Part of a small language model's weights: 7 heads of 64, ALiBi.
MLP neurons of a small language model. Each row is named by its layer, matrix (gate and up: input weights) and neuron, and shows model dimensions 298-447. Each number is 500 + 25 x the weight over its row's rms, rounded and kept within 0 to 999. Numbers have three digits each. A neuron's up and down rows have the sign that makes its largest values positive.
A block is one neuron, or neurons of one layer that tend to fire together. After each block is what it responds to, as a language model described it from the Wikipedia text at the highest values.

L2.gate855:520496495518498454498501478504477486449477485448526479510484489531473523500470520524498516487523488463534522518516521533536488490511505489514473506492511468506486515478487514535447531425510505517506461529547502489529468478506485544528510486505506473550495527535439512519463544513507485504462483546501486515511496496509503533504532499534516524465473489535543486461447465483478456456504463483490493542539526471458520534495522473533473541503479458459515
L2.up855:514524479451493520509564520520526500531497479521505491554559501505465495510513538519505497463552470502510475486561530495502470496508472506483507500529532514516528509468488411489454535480490465516498524490540511514487478549518527481513506455489493527548537481527524427490492521493484508526496497501457499492520504473521550497504508517511476529489491462491454454456440507489489477508470486518473514491482507500515512477498498486519475517470519528495466
Possessive apostrophe. Apostrophes right after a noun, mostly possessive 's as in world's, women's, storm's, plus contractions like they're and joining marks like NCI/NIH or LOFTI-1.

L2.gate405:484491481509479506530482474486483553489549539527491525451490543479480538468494504499515508513532509466476504478472509523468481531484504481511508547461485512488507498523506509550504516461515500494519482488494462496514502511489486473495545497483525492515494519533461490479556479533507506494538509467527489480464492515491516534479493511488460486508570460500456542478554488473513513504507524481488500486462470512484495513485528489479530485510488482458457
L2.up405:481515470478497488521491450497450546504447495516535506477502464515431487499497498522496527527503504449510496477477506486482511512500530479503518475467519493487499488502472516497481471436454486524507524551503518530491471523493547514524555521477518509513508540488506462524478510435544490465485511472491514496533483498490517495486492534481485527506480465501448509471513478494530478506531451517482513513514505492493513505460474478501530519491502509548487
Year final digit. Final digit of four-digit years written as word pieces (e.g. 2025, 2017–18, 1856), plus occasional film or warship after genre words.

L6.gate25:507494512499523477512525471498525531511501495478517519482485474517491501520494477500525534509487499477560500473504498472473554478480457489507501480481471501474528534509499483484520473462491475519540423498496535479526488473514486509496455460473502503501498479487465468495517537492491522518458462480536511440493526477536542517516495509509498498469515497493532517508499514486513495449494483492500472486527512504532548490470500489492520525456538500482507
L6.up25:507493494494489495503516524527522527506504519542468503510460508516503527491468510467510523501499551516504494489455515485447536538464476461472542481518476486537519492515529494521458494463514499502540457466472544533500495450503469542521457463508549518511489492501524470479533498518521513498501551487521484492543489494494520501489541518485527493477506475514504546495498485518512512442509489495520470504503502516499508514501525494472492489468462508478484
L6.gate178:499471503499496481492505497473498512446513505522515538488505502533522507455516512483503485485517484502551503475533503521468548523449504501481492479462528512505496519514444508514515483564528485496472521516503491483506472462521491493467525485517461477498502519511447476513503499509508502557498494517521501523534480537483479491509504542514502535464492506499480498517515482535517495494480451506565480515453506485517488484495564479538511498490462469535497
L6.up178:492485515516491506506527497489478515483504468490519519499482523481494472502503490517506505495524479498501476479511520516477460463492502540486483521556521489519475505577487533505464495502530497476514471497503479502540482505484535448498488498502513492502531518498462561511532513517533467517446469534490538493501503490504476494483467488502522530467477474486474485514461495518530542512449469467444489485489501512488472493533535520508505507514500522501513
L6.gate218:494536471430504483485496485500541496515494518457468504549491525501538460472456471482464498549498514528480499506492464523519525504500480481488499538480458483548481475527495485511509540487450505493490527491476534525491477518489468518459570523503561476516474516536514560496440535478513502493479498500465518486510480433473512526488475469507455533477477505508488463502532491522503538525468535469554500504524507497483483533492487430533529514481523486535485
L6.up218:533509505471518531482546492500475489519461532530489494493481523459480528540455537485538464466496483501524509526507516488423498469480510523501489474559558472550533506513492525495482494528514504489505523527509525547514496540524487480466473517489497521508511497528521514529483479540497511527481488502469519478525470526468511462492526465500529457510535464477514477502472498486482509524515531503507553513494493475539507489491467505506498478529455498522501
L6.gate308:469505485478463490507493496507491556473530517486491483494476533494510512440481458478514488530547480532508460483473523496481472500486495499508480544476505498530498546494503493516485524511498531484474503479508472456534503521503497497533518492479503498527509533496486485472499515529510534488540509524484496520534500476524505516525468482480475500489472471537464523469507504520466500538512491534487491534480519510490478498522485522494488519529548487529469
L6.up308:480565505461489503475471470504503524563560498503513500504462506529499497541503492490554515521498523534538506487459489533498482528484511490515514517516484533489507501519487511513501505465506495526477513483493493469498489497477499497470465542487454493521514553543502541473486495536524478504478484481493543494451514499545510445528519508498453465464497469447536494531450519521528484488456493520468528489474471498529480536484451504540519485508500489510484
L6.gate998:471506512518490556479486512491482493486501481505497469483479534472549495499493478513524472507532521482512517471515496526478458514524492495495483485519469508544451528515520493525457477466553498490531521490498530486479467500472505509471494491529491502478490497541519528543505477451505443495511479486486546523468517516474536431496484510481499516511506475506472459496508470515488517501498491488522480457449465529466525519483524523523482467501560495510518
L6.up998:522520509483471494533535482520540512538463502495489531474489524525484527480498534536491475499501539486512506486505531461480516511453461475463554517516523478478479529512493495510513479486518512509497547526524490475498493478474492508490495485508499488539495481522491507502476504512496522467576517471523505495511458499501462488533512468465451515488495505490506520469531481532506501508476459473448539450490467474470532526501492501488525508510510498525495
L6.gate1056:532506507510546481488501523487488514537513501506552526514506527484489477518504466449508513504564515498490497491502511500517463455476542479497457540515520507519489542517536456471506495477494471492480458511513529491498486525484483491469557499501527459492487532470496466539474536529525470478482511470482509493499500495532492554542506521460492470451511518483576450506546506499472486519521517503493528510533518511519478477450549517510501457499508474508476
L6.up1056:518509514463468492497502534535486444529471456474497450516449484503516476509518484443545461460481528458536518533543539502538467476498487513468502497542494501489447512480487520485488513504516491514504511511485501494495542481466455456532468515455499507477482534510521514491513506488504433482543542474512509495556487493496503482489478472487452462546500512522491474468530486531490477531459520482514494509473537485510488461486454496474483506509498469503530
L6.gate1283:506523490522509494511498494448509471488473475504471513530523502522463488502488500484509573480469499492508523436520525549555480471488502518529531530499475447513536533498516476487509494431504496512517494553457521523462451478477529480477499514449523467533471548497485487486534510494520504500474518469483529518434477532513477504521534520538485503510517504528512436481454464519478522512499530529501513498504495487499496489496540526490512499521534479540513
L6.up1283:520520506482517469520507488460466482512458475502502502493515508517494504501508490518482487463459507475512530502465498457544513447517478530469559511508480457522490533501508501537479557468492508477489518541436506486484437509507449515485522518436525507511500525472485526517450474519515451489505443503528508528503460505504512472471482548537468496494518481473497467467534516513540542493545523493509491463507507517492492507497500485498503506525504444514513
L6.gate1681:518468538484517515487498495485532482538513503481520531489471517466512479479433523494500503489451488474510541500484508472488528505502485467454514488519493511470477495496502485520492500432530531457523516493517488516519463499502474504569549481516505498484504479486544500527475443493488510494484511528499527484492516512509509519559499472490474491491459491518503522506518487548522507473514458539515481446492517509514527489491526484510483554483545507481496
L6.up1681:521501516483512507513517513452501518522493486511480465490466485519483509492460518509535496467547486504522472481515489483508544470466446498490499503498520489494524531490498485552512482486511497500463513526541532482523533496520485505474510514509475521477510482531528502529475501512526525459519470452505535490524489531501517492496503489527488484502474549495493511475467501528503499520539443525533494481515447493541463473446532460523476491490504502485505
L6.gate1778:523491548526540536483496499484473527471513479512532504502521539526483508490458496476476518495490474525492496502517499528527507514473492506501529509444503511489526530471489496465509487499535508542470531521486530482531501477496482489470546499512536505546486564446504504523440526471532499511476503517511492541486479491542524495481467531512463501519487522488513471415464475508472517523510478486497509475532531528467477500481555507520495514540485490516467
L6.up1778:543537505550470497430518531531520505507512462487501505505520516543465482503481467527488497550521520463539528489483482528483479543528466478502492471470495514507518487515482565523523479513514490524503495535451497503488457506510513503514512500515497503557474480557549470473506495503490490526483523508528495502505440497496507474496461532512479487513481510512512482508485509498483501529466457495522482483490543471494525456529489478512516499499546497503473
L6.gate1881:494542487522490470497531476494445536548504529521499531467481486539498504488497510450490485534479505499504546514493510478527538509479497549512481535499518475475464492468468537492489525491512541535492507525463500468557464490523462466529476486449477523521488517528496497501497476484504506493462477491496535515490526476516525524504489513504509484507503433572467485499481480480505510529473487511507469472473508471538459475466499497565486550512519459488506
L6.up1881:527496466446450477474524490465530515552494519544502473495494489475509447514508509496518468489508463494480552459521506494552496530492484519463492514529537501502475501490496533545430481462467517472452511496486503449486491515517527487524464449475513545528431496447526471515478511529475498463497517511534529485478537510478554483504520504475503537518496470528489511515488509490540508467508491468556487480505524521528538494505483519543441466519469544487492
L6.gate1995:485506489508492488511540487502487499493471510527510501491511488526469490498528495504519457499500478539531506413494499512509510490493522513521511496525465478487487583503484439431515492484482522518480480463465502459473466542522486484522467525506506461539457505509503490495503521445536479500453490484504471501487527492487525428536509507477480511490515474489517503502527489540484527484550508467485476465493555521454542500485497513501490476487540502539502
L6.up1995:525494534478536484527526478473492465563469466514494477466488487530507454528509493500506493492502539467541531543455522455479459483498521494492530523473489480473497519470519539510488566536530486532458496467488546488491473495513462464501505503505522488504497507504484503507476531514505460497459513497517522489453488442550478495485538482490498482530526510510494460502504463535507547548503507501497481492467507528501489526544502511496476439524519494533480
L6.gate2018:489517504436536507503466481500489440497501512512472486524520503508500513509487505489506525523525500500539524517483452494523505528522475490510518482464490513471472543474504473477545492501460490523448503472531514484509490464503516489485499502511526525511464548500468501479480527539453540455500530497496518500531497465500505537501486518487476482487496516488520490497532457512503514507542501516495508520471512519489474507482490534499447471523503501524511
L6.up2018:521514513502514481488521536476516494515462532497510501479502459492470532506504488468526529478464559525540480536477504505513516544512524533465535492502480492463532498508473470550499485538450523515497528512505546505493499483549517497508500491498519465512452537475541526498489513486530503508514520473510498513463539474512501504496466495535470529455486509486475515492539470532482542511551511535491504494500445532447476495497489488515514509511505494528550
L6.gate2034:488506547519498499491523496523491464542466496529493529497488517460500490455500482513491472535512495513554514495458486454506478516509502489486520510519530481521486487480488507489499507477500523468481464490499489452504554493531520438478468500454522495506458509505481554489509494524498438482479456508491465484470501507491524519505496477509482491465523482521500475489513521500485513509483491511496493519448512515449480492499477472504516533493483497490496
L6.up2034:503482539509456507515512506473524474506498485508534488491532512530471451468514485516514524496550479507506539465450514472490524547490496508480522521490487500484504525528514539482506473471507550514491475489476497480488544484495511478487497452522510488533487529508458538471487495492491453494510468498469470476461517508517517484492530504519505499476470507493500470507515466489479561457482479514538475491454487532511436466483498484511510508510498476527548
L6.gate2058:479485489491495519469534490531521482512511499527497544503490511481471447501489491457498516504490506481561521524460474495498476540471513486494498510505494523510517519558508521515475495498518480509501520499450516498511485469514472520523491522484503484518525500494507509498501480479512482521500511441484517513512477447591531491506549486501480490526503514502523511514512552493544528531439496516507561476509502544498505464513449485507418533465473484465525
L6.up2058:537547520503501522479545518516522504490489535576543449456524530495499532481479451505516502488497497482499468447517499530494568511475499503515504479500496491498546524533487477437507483476458467508462476507500526538519447515514471465484512481472489502510494507527482501496487521474478529514546484510484499511503491505495467497483507519509481491531504524474473515510479471480528498484482534529523534505520536498483481545498483496508500540410489491482508
L6.gate2085:516461462515481461509478477489478523451473484512505520470443488466488516471441515504464477519507513477514560496476545477476497523470530485478545518458487525465485579509506465521514517501459521504487499487490515500539483526496483510523490537501528529493526458512517512471526497497484490460480513509500520480529474473504549514495432473448545487477532516493496496478514504516475548535476477484512488483473500500493497526517486493450457491488494539459500
L6.up2085:528468503514499514502476481439495506474502463506541518511484524509544513486474504511513503500520503523508485491531511481459557488496461507501518457514472527501476523482491480519483481467502521522537539533499523509486545489490495546465454526471501508531471498520487504512490435503525454484487502548511518529508496484516512450475501500468529547515471500465527470468478495522535502517500508518483511505532472518491510525535527525491483487503482504486509
L6.gate2194:549459481557504497503529520531515512493515534491499483474496524499453514478500482503506524535492495491535509478488478502502512527479497470470469545499508472478514545520481511494511480472562487483488532474526525510451466535526428520479524516543545478503554483539504513497469475500470496484512543467487518538499533519492498485535478483515472440467471520525527505517487491480517527473488452485508479507500527505498479479440460526492519501507518502505505
L6.up2194:465459510505535507491498527525494550493511493517487478522510488488502506488508465467493501507516537479549473517491479499468533526510508453593541499526467503497492507506504477537481488474536505464476502498486479495449493498511547513491497509524530481474468494467497526519453534520504507493503499476449460496470521485525484501486510475506542530509492506436487473479492501527514485468496489498476486492492492544489482502527510491468457486479530495500471
Year final digit. The last digit of a four-digit year in dated narrative phrases, such as In 199|1|, On May 25, 190|2|, From 200|3|, plus the s of 1980s.

L8.gate485:498521526498500468492506472522480496500522500509538478471493500480494506456529521503479487499556517481529502512506547518479494507578498533527502497529514496500466516504510510465528481487459511484476525510536483513504497514444486550535476531484501494534501490501473492535459504457513476496522503516452478543459482484503525484505509512507490482499512485513533506512456487514495494512487471526506531482518507500463473505508557492508498508533514512551474
L8.up485:512497528531476502489534519464518527507502511504494491523474526486536477489516531489505518496454525438486495505511477464508475513543510503478504531479469529479494532503473514469493516495525495503470485470531527515502500445490485512455539543502505530507533488491505463492509490525485487570484496518458511524474491482501518541494518511509538516497527554491475509497569461500472484498477512506482522501520478501516506517482510501490511535487519500455520
L8.gate828:529490511482435487523534498483525528485485522465506462487528535503509497500512519547488482490507464471503511449523444496438499520501494501514502507500486478532516523499514487471495490497554527520483505523532500516506472497471469561478529500498499511532460544484506498516546530491474498491475537546477483519505492510435492495532547478451485498461506523502475538560512523501459477494482507528516484497455499474471503508520484515505489563501517499504529
L8.up828:482526519478499489507533478476504491482527504525527482511498492468502475537515449472490508556485500450489478544478480457506482537514508525463513517486526523520459514509530487483517527500496494525513517506496505519493516477501478550487507482548466516514473501569508454501545511480488489479540522533507521530520486524488539522496475515491504531492491515544534490499501535495516482462485492564478505524485545496531517507508495525495467568512479482497560
L8.gate838:562441497527479461511511529509510507506524516529507491522479499506491518520460509491504515498532478542518492522560512515460482473471485499490499526502484529524471518526552498491490508490504521528463459479528483503504495490514492491456511496479495511499466504472487450499525495518471500468503466438478479476542478535484511564538531480488485521494487519491506484546471472461489515459495508507520518536487525530490463513466506514520534537521530489565514
L8.up838:476490498548494525500487477528547508461490514480481468463490445526495552534507508538529520515496515500474453526498517520490525496487494486452449499474510497498448507521475475496446473514505487503519509475477494481479438499482474493514474497480517482489500540485497489526486535512532497500517490521541493513521466498526498530443473480473536493491475491503499491511544505590457519517489493502512503517470497471495550434505488468498503499536523493547492
L8.gate942:535500504497515517540510492512477502477524451497498479526467455489516504496530527502496499507504530486505504526499477497483514494484498478498499500503485488502475497509494474469517518529542526476477511478489496496506517543495526505528526480488480449457521519493501515504496489517499474458536488492519493478532418497504517530535444479500518517506491494478480498495515529485461502473514485498455462506487490527499459504493550513465475499463541505486528
L8.up942:487466452542500516475484477491486496496515484494498473509491507546537485520499486480489531499472505517500513518463534505491479520524521511522520507474506518561512479498530494545486528495481556490456500540499481526528442554488487541541496516524476495499511519531468494465521498505533468472477507512473557547503512518481440497486513462498512528475499512492541480487467495543480477459507492482540430500472551448460463475478501518531492488497477515502495
Possessive apostrophe. Apostrophes right after a noun or name that are followed by s, as in People's, club's, Women's, and contractions like it's, they're.

L8.gate855:537498520547477490530473504497516479519490531545522499502543558456484500487509511554484523437518547445528476482442481482523487492522500530512544463456469504527526529472487499478532539435485518500553515510493514461496484508519539465450494490478496472503488522511501466471473503526514504478487489493516472527528501521465485518571452522525489536506485492509501478510505502535523498514483501497521509517533500503492468505484521478491507528512503461529525
L8.up855:507498483472540478532490525486568515481480519482468456484479475532491483541497479491489516505515482437525539537462538538516460534477489474479481502474510518498544523491492504486526531491523474499541469500485507523485491491528528517521479478487506540474518515486550514492481489470548470489524537471470492492486466429494512492479505521507487524516471476503506497528542553471491476472501528525492484505485436523495484514527480493472555537495525519543523
L8.gate1426:485447464507476523531503484508482531508486491521542517481531515475534539493526507494538485495522464481481498468486480478499486485491517482511483511506479448493485500540515480525472493469551528492435512473503529506564459454533538478524558509509499481538508487494465463540519476505480474522509508523498489533498514489423503508526496542475478524495507478482488502488499483521549480521476470477507495455473472486530471478479508549481524499504466520475490
L8.up1426:527507493477473470534506519509495480508485536526520447432520528521483515562467506517514542486522506519487514480495556496498475533510428508477494469516509527519532506503537478486481530514487522517522536474473532458489504483517498503493505486516491491542505522503493542461472474504475495470509488523522475487537467458496498488476487502502507533522522491508558529505519499493529502508562495504487532543500506511500497444511459470497491518486505483531485
L8.gate1636:501520501493525524453515537451487481476487506510537427509467499482525567485525520482543515501503500510539487476480451518504531475540492500495498515503514500516508506517514500500478538546473548497510492491495504484492518520498500492478538508445525467534490492482536502478502486490435481543523517493484535525506514499529517463517466485465458488502500502525537506513512491488519479486485443465478486504517520536490497453467518479471475517540514518522496
L8.up1636:510505481457488479480498486487526513500431442511517524505503489495498508462490534455508526477505496537526522465440468519502475507500481476532462498534495483484547481537507488510511520532475496530481515477468501507557534513474475475487537488442505494534453516471482517538502520520471495501502519474511522544489516469530512511506547517516486471498474516475519529532477513459512531507506520474490501512523501486521468473539469462549506498546483494468475
L8.gate1890:492485515460516504479539497490501483512475468523542525556473482507549466470509482546454456473500481512522485486455489501480484506512463533464511517490524450510486519462441455530424527554448467519503530444510515531517505483518507487526502486493491511551482508456510486471506500515432513500517513530440505488525510516493523474539506517467501497456525486504530525471518450440551486478524514494517487465515524494533503502533471536492493516516489517503464
L8.up1890:509510488511495471509466482471505512495498456463482469477429524491489523504455528478455511463513517485548493501483470477505542502537444497478491486524532494495488511496503508491559485484449493475456522518535512508510525512533483520507468495508485560487475485487474534479485447476448483519475522509482511483529511466488510514483455494489499478476510511514491515440528535501541493523545534488499514493459519522483502535506545482496468452478514510462516
Article-topic back-reference. Nouns and pronouns that refer back to the article's main subject, like the song, the series, this version, it, also, often right after "The".

L6.gate134:510466538478483498484505492462512494488504477503554497498537510513538472502528497476502512496519516516499525500558515485455494547454504488499525503445474459487536500501524482531465495501504481493502478495499512467481502434467455510535464488503460550504487539488511495513504522457516504515583485519528514487496510467489458514474512477559512486504491488466519507487522494479505500468495466495484492466518503545496506493506488509547458518500477533551549
L6.up134:518463494545525501488516467511525468513472500495512492486479513492462512481511516514479514502503458499522535500520496460470521515516507538510489521515552473519487438469520531515479480517545510548531457536499540501501454463491511517475510443459466494511518502516514518482520473486496490501489492496508482494508497565534491484479454525527511478483490499489525479503507494516504499526468494518434547489493524509537526534489502441575503494494473491485475
L6.gate410:532468518506515452521490490510464484533533514476478483441484485492512490442481492482502502489483529493541505504535498548516478475467498473522510498522540507499483498477501499516478492524471508448515501472492483526532458518521528519528498495487516456535458492530518513488503506504480508493534484527469505474492519488488479452527479538522521489507525522514505473481512500517486459489532491487515500492510461525524452491506553489496491507513466493509495
L6.up410:539496472524510495514531516447516498479458499479513506470492509514491419491517487492515514486487508511489522548500502498502474534496463517463495491500565478538521471495442509505509516489537553496486501454539516491520495488523523535483460517484476459454470484514526487496534527447511478519558476517519513501511496521506484493501481504557496486497470499515477540528525465549511456488486506507517518502433489480494505492499525467495484485537512476528490
L6.gate452:482525532509507510479497464492465453493501510483540507498442493504520524528533499504489492500502547464522489536484502501505510503560495496520512438469480505554489492509507538510514494505521487476524482509480540490495506504489530498518503499525468512530499488490527514473499465511495509527538491560484530540535459495479528517516465501505478484510529473494474505496484484482514516519522492525539501502531497488456478496466532533518466531500475511469512
L6.up452:514513504505496518499494513436468495497529486510499505555496500438534490527522527502485488508512505500464498488465487449508485503515514503539508515514504485505519537521478481487482515482545521491469462496458527491483517486489513507509476452515499508490488548492527488555519487475474526472476483493482485507486494464511468473494516521480477505479491483491513456530492493495474546490484503531486499440493475520462461523507535514463518532515483471465498
L6.gate576:493458460468504512441485516474458515502517503550466528531490469508504505484494518492505525475515479496509496558530517521541479512473491505530494497494503488496508460491492516494489476469546512509480484487481539435481471542521495529501474471492495489516504505524533518489527511499482513505488488480498499518474501502486486537488499499448489529515501518446500495523522518470498509465472533493530498507452541486485481500492525490496500544514494487486459
L6.up576:522528500519518500491504478518474533504503493486507486493499485500497521460509472518496503487499494507490490522473490470494483449516530492486468483527512480473540503461469503502491512457536492466514501460532507470506472521493504495506481499511524470537499538498501517508517451508509507496487508486495495524566488500502475498463481509534493483472461511496502488462488529482491480454536473517497489467474486489516531548517515486488486499529519505505518
L6.gate715:495486442530478458498527542525508529461507483461506531512518515506478526465488519516480478556482470518543518501472508566497460537518502528473524497506523493515469496514489509515477489499541534463497495484503472464516502513519539474527447523528524493417496510523487544510533497447471512485528488483492508504513453528546503556501525527466525469481520475489528489519492538554503464503503512541531501493476495496512523513489519511473513463474507481515503
L6.up715:516503510527533508528513522482461486545457458490479499484467478556462461495467496427470536482480482480502500461481519549488482471520488467529516498479499486506503534487502481477490511516477526511535464427510465513498528526537513508483518484487482519516466466496514492485523504512537453546469443489528482478528498483475438535512521501507481517496464493520514481521488568527494517447537483492519498463472472463508525510511473503493505510504502539495518
L6.gate721:485490498523511490532501464483500501500500495488476523458492520495518490488491521507477495477511485489487481461513501501503466528552518490510523515504484467497513507516523502468506538462531481470554506528501521470501496468460501541537498496507522453495444529462514533494465509490507504529496477536522475525525476524485529504525428520531508480496509528487494479497492515456495479511474478472519505543484517499523480484478472529474463554500451500505529
L6.up721:496480546494510496502452484462537506449485492498494520496502443500519519500470473489454481460464480529503452528501507450465495499465496509489527512481491467487491512513534479478530544557518502514507484454501496491495450521491478540477450526490497502455488496512482484498505505480483520510488495449471506484546542523512471515484531532496496414477492473500539531518478522482507505519504507489494517503490559524499451512497490484521487557493474496554476
L6.gate893:498477523494484501493527468469542487496496527505479522523503463514508466482497475486481478511500545503516486480489536464402476446509463509547541534505473484541513467479527490498488494507548534471477517492516481457490498455496458515486480472484511518497505563523480517450485529480457518487471531499480497458494498490526498528457499520495539483517534509453513476492470453483500501521493492483497507519517503513481495562451467494494549498555490539502528
L6.up893:534504543521508514528518469489525500472511510520493480483497486504472490514475511487509562461531506503537496519490529496474479494525500482543547553491528497528468495500489459541483496492501540489533474499510513505506488525526471493472529485520472511526525506478477523489508520484520472492469523483506478458497475488478467494425452478525500480490468551489490491493493484522501537503577442503537454509503472505460495467471472504482524499514485493491497
L6.gate943:459474514512506516496512518508479484479472483508513526485505524486476494480518538543538472486495543485475500501477472493476485516483538472514521523516472539501474504497484545477461489449515474524462474485523507465535494518495496464534477483523468474524505507515477488483504510528502480497501482503490512509550502487484519509508497523542509491475463510522497524491525494515493518518536515514492465537503530483478467490531456475477479497493490475533444
L6.up943:513528470513435512520522500527474506524515513479518518511464461503489473484508542497542481475481478479538473485544527479526509485524504499519453465463519516500500487490464526463501502502503471482557469506517484448534434484530499520470478489468479510509503526499492476518481463540529494484501520467495535473520495525528505488489533469500537543469508531497538502491535506512508495468491468478520517481517509479536480500508485498512486497557483520498509
L6.gate1072:516495517518491516554475497476523454531511471475505446525513534542476504438453496481524496473450566527493489487453517499493496483449508505487491502514515478518491497509493524532540495520477557490560513485468462484501488498529498521468547484504485470455470538494541495476479543490510509475518496468422518492521428507525488475502482479480470514468490475492514515510511514514511502497497473486507508461500516499544471479499519500440514502532538499539523
L6.up1072:505447481526500489497454506448521496516500467484487518495496526484527475550468553492476509500459492503513499537512564478481440487470537474497517522517520466494437549524487518483473484553499533503525530448471508541545515485500477472523536485495520490490527511510534479498458489481521461460526504508542509563480507518469536502540531468503520500492458528445531485502492492526487469457516507485516525500483501491516505523477480502492462479500487513515483
L6.gate1305:529476513493469491477535467459506477464488511498505492454507540500534516509468499432478500462495486510525516534505520540474497556486499456492527491529503517538501486526476470524524499461520519500513498515485465484541532535470496537505524521509490502526497516545505501452507497502530490521522474520470518490445458506441485510529493477498491502507503508513488498502511542467483498499499494509509503497493531500502523512470499484508522516483443543500441
L6.up1305:485510503532478469483498476484540499501523515473514481520524473505486510499526533512493500520503481449483503528521472522493454449553478531447563461475504525498508484510520517516520486475526502521516487496533494549510473470415505488522483477495517518521504474451484500520458494466519507498514487541503519456532525472447469507507500510509514565505464468487523512483476525499472509467489471506487509475509502480500499514496521508504507511485522479505512
L6.gate1404:503487479504458482526480468479527485505536471479455475515512518469495540512507518527515519483516490481509472512461491459441500445468506486499493497551474465524500473525477514505491482560592520512493499495488482517517468533490486482482505486511475447527487507520461533487502562518498461539554451502548501529490508495501541516542443504530490458458476488475497529517485511539508471483502515508508473522526497492535465534449568484454493488472502481477487
L6.up1404:481521476486461518508471456520519513455501532533500505496470472531495506504491517491557520529514516484480492524531496557530470490484527467483491509498493511503455544497506514529496486535516529464481499484498515487527468493516507542514471538505496511501485539506477514502507521469494506513478511468488501527524529513482468491533507495493529491500537535510517548572499491471460487489499447528527482513476475518458507481497453477466467538464526516463513
L6.gate1626:543479491490453493520456469497501494515516536461523528495484518465532486489527518540522516491478517472480561526456490525475513468474506502485516509496507524547484510530455543514507531533503491486449511502480529513528436520504443550498506522495485489517495503476485511492479474494497455518522472451488526492530521470546532478494516504483522510491483507538514497514497502436490507446516487527512493504493493457493504496489505486492477505509512531453454
L6.up1626:474501475479505491491546500481491493488521516460547477556474502502503513487496488548520504478500501510483512495509501435504473484496494520536568503490488511497448522495519519501504457484489524494476456484556516488486485484479542512486513533497428484485479461499488520473498453465496417501533490512512541436544501493509514486518509517489526502526505512549479521523507461494476465487514483538489471534472533480493480528483507506493513497499486510493488
L6.gate1719:523514515542502428496464523501516500516502496488481465518465528498460496543509520522505506479487518515527500528517463523498457489513484508474472469487505501488472467482480484513498502501494516491529474456455502486497529508480433509450530495494445453491521543492521494480502471474480490516478499515492542487512495500529497545480485462509525538487461461437494506510500525492469508483475508501490465501484464495450510488427510462484508555536528524547535
L6.up1719:496461533495543487529569528500472473529535488509551517515498534552547491532491498508496504498538495516528489528508520453507514501458515470476491514508469464514466476457491499520500494484542513488473459508492500472512488476454532503508504479511469511516464495498499507507550468501515487493483532500511492508458500482521480507497564512510548526467512475477466513445475540468492525499463485548535507481512506507534577509509497478510522503462465472470516
L6.gate1822:454511473454514483506504476512475427527439476489484548544543519471460485514487505514496496469545503515463538518504528472474530464511518508495564521474502526515496513494480504513502497544564526525480523476484525515491528532504500530559502515477460514471522544520503502484459503446478476512519519470511498485476496513449510455540468489479497515512507504504526492474496496508479524502522512526476472507496481497488475479504523485521495506485466520536533
L6.up1822:468491488497520517494448477503495467464529518511516489502525494533502502489516449488493534480499478460475493515465456496569475521439522512492557498512500507554526504515489488538509580484499490492472520485467486584483496520498480491547498464455495481492500514528500527484470513522498494536525501513489459497551499493507517497502497488544515448536489511555526481489473492492496520551467443525497518536529505482523511494502537507486462490488488514489461
L6.gate1908:494488503511502471449522479538496531508470473482522501489467496485433438478481533522498496505548517499469486530507471554439483463506516475526524527479561468525470460498509494523528474472508522463547463476471492492528514510517476485501505486495482499506503492521511478484464478503485507477465490481519559482485517522512476511478465482501491543496508482534477537544542473493468497494480495481487528486491566498483487478454511492501487465504549438492480
L6.up1908:500488474485541496499507503490494493497548492521508471527506495515488504504488497468504527501544483495503472480536512519481506450499474489522475514490557474544509502514493461489483465509497525494552495482480509505493479483510519516516525508497489479474465520505462542510524492439497517477482466514538508480481507525508511486513512568544501516520488502522534483527532507503481523494479474536500529495513468513474451550469496492470527470483493470477503
L6.gate2158:504506520512548510520501503479496484490551485528509530551480487529493514539517545533491502485498506522471455495519517562527502499511457514539479505461514414510517495521501521520523489477522502508488481562510499491526514487482566483499493485518454448516492519491493492501452475481493465511451503554522459529475494549490504507505467470491541517540492558507491489516506513482512504492497542499531522487523485498537479462486487491449532528506516511451526
L6.up2158:484494465474510473485522471535546505510536476509483514527509492484509496482474458481494520517525510499483538543508535524535499514495476498533514501446480486456544498519503524510501510488490467514513505569524517517490470472528503509495498495479495506502535486505541517486497480488487540520465488534514439517486467460515468491467493515553517529518539482479480507494513489523487494523483489500559523537500498513540519512505496520514493491488519520498504
Apostrophe mid-word. Apostrophe tokens inside words, in contractions and possessives such as don't, wasn't, club's, and in names like d'Ostiani.